config.toml
num_hidden_layers = 12
intermediate_size = 1024
vocab_size = 4096
attn_scale = 0.0884
init_std_down = 0.00441
learning_rate = 0.000649
lr_head = 0.00873
max_grad_norm = 1.0
schedule = "wsd"
batch_tokens = 65536
max_steps = 5736
MLP neurons of a small language model. Each row is named by its layer, matrix (up: input weights) and neuron, and shows model dimensions 80-175. Each number is 128 + 24 x the weight over its row's rms, rounded and kept within 0 to 255.
Before each neuron's rows, "fires after" lists the tokens most often just before its 100 highest values on Wikipedia text that the model never trained on.

fires after: " w", " W", " p", " s"
L9.up105 [138 147 147 116 163  92 158 141 132 136 114  89 118 141 148  92 130 155 141 169 124 129  79 182 117 134  97 124 136 112 131 110 149 103 119 120 160 134  69 101 143 111 168  79  88 184 161 127 112 115 128 124 140 142 146 135 122 157 179 113 119 168  66 131  89 115 133 116 126 100 144 157  99 139 127 135 141 111 135 151 148 164 110 106 152 151 146 156 138  72 144 135 124 122 132 167]

fires after: "\n", "-", "|---|---|---|---", ";"
L5.up363 [107  83 133 167 109 114 100 127 168 106 117 149 109 102 121 153 119  93 136 106 116 114 129 135 139 153 156 174  98 130 147 132 113 108 119 140 144 126 136 124  98  86 142 116 139 115 139 175 152 100 149 143 107 143 110 113 166 143 188 150 129 115  75 101  80  94 112 136 120  91 107 170 145  99 140 122 131 123 128 149 163 149 115  99 154 157 142 137 163 138 116 103 107 198 157 136]

fires after: " W", " L", " w", " K", " s", " k"
L7.up673 [ 64 121  93 142 153  74 147 131  67 168 121  92 128 182 130 130 100 117 112 147 133 144 142 119  76 148 137 105 155 116 138 108 108 112 119 131 127 142 116 117 107 139 164  79 137 143 121 136 101 109 149  87 118 119 112 117 106 123 183 136  80 148 110 118 126 130 123 111 131  99 117 141 118 108 143 161  89 158 128 152 140 143 111 155 123 162 199 160 133 114 166 138 134 183 156 112]

fires after: " |", " 2011"
L6.up619 [116 154 128 148  88 102 115 140 124 150 144  96 137 161 108 151 124 141  89 103 145  89 149 123 135 142 110 120 111 139  97 161 106 117 118 149 126 126  92 108 153  79 113 153 124 120 136 103 137 104 121 131 123 137 118 111 171  98 150  97 115 141 167  94 179  99 139  90 184 140 114 187 123 140 107 115 123 149 135 111 144 161 180 102 143 201 180 187 149 113  98 109 117 166 118  96]

fires after: " the", "On", " On", " a"
L6.up639 [122 142 165 136 147 141 120 138 110 154 133 148 122 121 129 141 134 143 128 152 126 103 151  80 167 125  94 106 100 196 156 133 124 156 155 146  93 148 115 132 103 127 105 147 135 156  99 140 106 107 131  97 129 127 185  98 103 151 133 150 130 133 120 126  81 112 134 105 149 113 125 165 147 139  94 118  99 166 148 159 128 133 129 117 110 136 148 153 116 125  90 134 103 195 128 147]

fires after: "|", "-", " Most"
L5.up218 [ 83 126 140 187  92  85  63 146 124 146 147 108 161 134 139 148 133 136  96 100 106 134 116 122 139 154 134 104 108 105 168 100 139  80 148 102 143 122  77 142 152 111 118 195 118 137 118 141  96 114 122 135 122 105 135 141 132 147 143 145 112 143 139 105 117 121 101 136 173 126  71 184 124 148 134  79 103 156 136 133 170 116 152 126 143 146 171 132 141 163  75 106 120 176 127 139]

fires after: " A", " N", " I", " a", "A", " National"
L6.up119 [165  96  93 163  90 103  93 120  91 137 109 117 136 131 121 169 150 151 137 121 144 134 155 116 109 124 138 160 193 114 124 134 119 133 164 159 144 174  98  95 144  97 112 148 139 159 133 158 121 132 129  77 133 158 124 116 154 111 181 106 191 129 112 144 135 128 117 109 165 116 163 115  86 129 157 129  99 153 109 106 111 112 134 119 142 147 113 132 119  99 113 113 124 162 106  98]

fires after: " 5", " R", " H", " r", "ost", " 10"
L7.up333 [137 170 131 143 113 140 111 135 167 122 131  89 132 135  92  64 106 107 113 137  79 110 159 129 162 129 138 134 153 134 116 121 121 137 108 130 165 156 101 157 136 119 115 108  92 105  94 107 106 120 122 126 107  86 165 156 147 101 184 156 179 117 138 143 138 158 114 155 100 151  96 121 141 130 130 140 100  90 167 152 126 181 115 130 157 193 129 136 141 137 151 146 104 171 115 148]

fires after: " |", "|"
L9.up973 [152 120 159 103 119 107 186 120 122 124  91 132 103 143 137  81 138 144 131 147  66 135 119 122 120  89 112 145  97 159 110  95 148 106 110 167 104 137 142 115 140 133  98 106 118 105 142 124 138 100 138 188  82 154 128 142 104 169  74 130 116 137 120 145 175 159  96 108  73 162 144 134  87 122 163 110 141 141 161 130 150 127 119 115 147 144 119 150 151 126 114 111 118 148 129 138]

fires after: "\n", " ="
L3.up879 [127  88 151 118 116 160 102 124 113 103 156 135 131 139 139 121 182  78 173  92 111 103 148 166 107  96  94 114 121 148  89 117 111 140 129 107 149 140 115 155 135 103 124  93 154 130  97 150 120 131 108 124  83 132 157 103  94 126 125 115 122 167  97 158 111 135  91 115 129 116 105 103 161 120 117 154 115 119  97 127 137 143 148 132 116 138 153 138 113  91 159 144 129 141  91 100]

fires after: " p", " f", "p", "f", " comp", " spe"
L7.up490 [164 149 129 119 124 128 110 127  98 114 146 162 146  82  87  97 135 148 116 110 169 139 146 190 140  91 164 129 149 156 126  90 118 104 120 141 122 162 109 125 120 125 133 136 124 110 147 178 108 113 139 143 133 115 131 122 100 167 146 129  90 126  87 142 108 141 124 132 112  99 151 150  65 116 156 104 111  98 121 102 129 153 110 151 133 155 105 140 143 127  87 113 116 150 132 169]

fires after: " al", "i", "u", "ri", " Al"
L7.up797 [118 119 167 136 127 120 132  91 110 121 134 132  92 154 122 145 105 148 109 154 124 171 111 140 146 100 135 196 154 135 127 120 143 172 132 188 133 104 131 108 103 108 154 150 134 147 126 101  88  90 137 120 122 170 106 148 140 114 127 104 141 148 113 176 133 143 113 129 157 127 130 126 125 150 136 133  86  96 139 127 124 127 126 117 135 121 130 125 150 146 105  79 135 102  97 147]

fires after: ".", "\n", " "
L9.up12 [104 117 137 148 136 104 108 118 104 135 166  96 133 142 105 130 127 112 149 111  88  87 134 158 136 109 132 124 125 200 149 133 129 119 105 130 172 147 148  66 122  64 157 125 129 130 125 137 124 122 121 145  85 178 140 131 175 130 152  88 136 150 114 123 136 143 116 134 165 121 139 109 110 146 150 129 106 129 138 179 132 161 138 121 139 164 178 150 110 144 127 112 105 121 145 117]

fires after: " |", "″N"
L5.up176 [131 158  84 134 114 109 114 116 105 119 129 107 118 173 108 116 137 158 131 101  98 116 166 113  93 129 131 142 134 166  89 106 105 116  98 138 132 150 121 145 177  77 105 171 150 147 147 114 130  96 119 138 101 127 129 132 143 152 160 128 136 117 135 147 139 120 136 106 146  96 150 158 122 132 123 134 131 113 149 175  85 184 188  86 165 156 138 179  99 119 140 110 159 102 123 111]

fires after: " the", " a", " E", " El"
L7.up498 [113 148 115 119  84 148 122 137 107 137 172 128 135 132 118 133 102 122  77 114 107 159 122 136 152 149 128 194 118 142 107 124 132 127 111 128 147 151 158 179  90 125 146 124 160 173 111 127  86 111 123  92 104 107 149 107 134 137 160 157 140 155  91 114  93 124 115  98 135 142  97 118 147 115 127 177 100 134 131 147 123 171  99 111 123 155 116 175 126 141  47 130 104 130 191 149]

fires after: " Sh", " sh", "h", " so", " days"
L7.up73 [119 144 154 115 134 146 169 110 169 147 111 134  85 168 127 139 139 109 106 122 125 126 153 177 133 159 135 144  80 133 100 130  90 155 137 133 141 145 153 141 109  87 151 172 139 125 153 151 138 119 146 131 113 151 127 125 120 146 144 156  80 150 131 112 122 153 116 119 165 147  75 140 115 137 145 134 134  92 130 135 156 136 103  95 165 157 145 123 114 152 132  82 135 125 143 152]

fires after: " A", " the", "A", " E", "ar", " a"
L7.up524 [136  93 106 171 140 126 133  90  93 125 151 137 118 175 130 133 158 140 110 150 130 155 165 113 142 116 116 168 128 180 134 110 145 108 111 159 125 170  99 138 153 122 139 125 126 140 127 120 138 126 142  99 118 148 165 102 192 119 160 161 118 115 129 137 107 132 124  96 135 139 139  85 108 149  95 129 130 113 129 110  60 140 127 112 155 112 118 168 136 142  74  99 108 172 114 129]

fires after: " K", " M", " I", " L", ",", " La"
L6.up677 [151 100  74 147 138 131 143  85 141 131 154 126  93 110 123 116 174  80 148 100 114 116 132  86 100 163 124 134 150  97 130 125 141 131 135 175 118 121  72 119 163 100 156 130 146 162 103 132  91 117 124 102 110 193 104  98  98 118 157 147 106 152 117 155 114 126  95 126 147 143 125 117 135 124 105 142 155 142 116 163 114 155 102 115 176 125 187 143 105 110 136 130 127 125 123 117]

fires after: ";", " |"
L6.up346 [116 150  95 131 105 137 116 117 104 153 156 106 130 162 122 127 151 150 131 129  74 124 141 113  99 129 123 143 131 148  92 162 169  91 135 137 145 129  79 129 161  91  91 101 136 144 166 175  98 111 125  97  92 113  91 152 145 118 146 110 129 158 136 118 174 106 117 111 132 158 137 124 126 143 134 132  87 130 119 128 123 168 133 122 154 178 130 110 139 127 116 149 140 131 137 109]

fires after: " |", "6", " 6", " 5", "″N"
L6.up756 [183 110 157 133 110 155 137 132  94 117 127  94 133 161  78  68 147 134 139 133  55 140  71 137 111 127 119 119 139 134  84 135 131 135 103 164 175 129 166 121 137  62 103 134 140 132 157  99  95  92 118 117 129 133 119 103 169 128 146 110 152 155 116 128 159 121 107 119 159 117 123 172 105 126 127 113  85 136  91 149 123 132 138 122 143 155 138 149 122  92 110  84 130 165 153 141]

fires after: " =", "\n", " the", " and", " a"
L7.up849 [104 156 143 130 131 134 137  92 120 154 124 164  96 171 154 118 142 135 119  96 105 141  87 145 126 101 115 135  90 163 104 128 167 130 139 151 113 127 105 126 136 147 119 167 162 131 114  82 179 117 134 148 128 158 111 118 140 134 145 124 126 139 121 179 128  73  82 145 150 128 158  66 133 110  86 166 127 125 124 110 118 131  73 103 104 101 116 155  70 127 143  74 120 141  98 154]

fires after: " |", ":"
L9.up365 [128 161 110 121  83 118 158 128 121 110 152 135 125 118 167 122 128 150 113 105  78 149 116 128  99 144 132 153 128 144 113 113 149 147 109 163 115 129 126 125 120 158 179 167 139 137 144 134 125  95 123 146  63 116 130 141 176 133 141  99  95 116 152 150 129 114 118 122 137 155 147 146 122 135 130 105  58 138 126 175 140 167 120 120 171 172 145 130 112 153 120 116 130 134 120 134]

fires after: " T", " S", " K", "r", "S", " s"
L9.up155 [130 167  82 122 112 111 116  98 108 133 134  85 119 132 135 104 142 162  95  81 135 118 103 147 106 124 172 131 144  64 124  97 122 118 114 155 127 157 127 103 120 108 129 116 115 155 154 164 139 106 123  92 118 147  92 134 152  90 141 155 178 126 125 106 166 127 105 133 136 108 165  66 146 122 146 127  52 112 105 137 125 140 138 130 135 136 120 173  96 137 174 138 128 112 160 167]

fires after: " b", " st", " B", " St", " c"
L7.up182 [120 155 131 105 128 121 113 143 111 138 120 129 119 108  90  91 109 103 164  86 108  98  89 156 144 156 139 138 167 163  63 101  88 126  81 152 134 153 116 142 128 140 110 117 119 115 121 163 145 116 133 148 147  86 143 144 141 134 189 121 112 148  89 130 133 133 152 119 115 123 128  96 119 145 127 151 170  97 121 129 145 148 141 132 145 150 134 173 148 114 149  94 119 120 132 185]

fires after: "\n", "|", " Total", "-"
L5.up560 [ 99 119 127 140 116  87 154  91 159 126 111 120 142 144 103 172 158 129 102 144 150 102 130 148 153 102 119 109  91 151 167 116 117  84 124 103 122 139 143 151 113  89 141 122 144 137 139 111  96 109 122 157 113  87 134 113 129 127  96 126  95 151 119  86 107 122 114 137 132 117 131 179 155 163 162 127 105  93 117 175 125 110 145 116 139 169 128 137 143 145 134 124 121 165 153 115]

fires after: " |", "|", " 9", " Go", "7", " 7"
L9.up414 [121 155  99 136 154  86 139 131 140 174 111 147 118 106  96 138 114 149 110 123 136 165 160 124 115 131 147 143 157 147 109 124 126 140  95 155 116  88 121 158 143 102 143 106 158 135 169 144  92 103 127 129 101 148 138 145 131 146 149  93 146 125 142 148 138 140 122  83 116  66 158 134 108 156 154 126 159 136 146  96 120 158 134 108 155 125  99 137 108 111 170 164 125 134 132 112]

fires after: " on", " in", "On", " (born"
L6.up425 [163 111 132  98 111 116  85 116 143 117 106 169 147 109 137 162 151 128 132 110 105 175  90 103 118 112 153 158 138 142 117 106 110 130 155 135 203 110 154 157 167 124 117 149 185 128 135 157 142 108 164 139 105 134 135 133 122 163 130 146 136 129 110 132 108 127 140 112 110 141  95 160  84 110  70 118 117 161 152 139 131 121  89 116 138 134 125 147 119 115 120  74 120 169 137 167]

fires after: " on", ".", " On", "iss", "On", " $"
L6.up529 [165 140 124  81 121 108 135 178 128 102 100 151 148 155 135 117 176 116 111 116 118 132 126 157 116 115 120 133 117 133 137 110 141 191 134 130 131 158 141 171 133 104 162 166 121 154 132 150 124 111 138 117  59 112 175 124  78 121 114 136 125 145 115 160 156 168 114 110 109 173 105 154 147 117 117 132 118 138 131 142 139 160 119 100 122 118 138 102 141 114 153 156 115 136 102 153]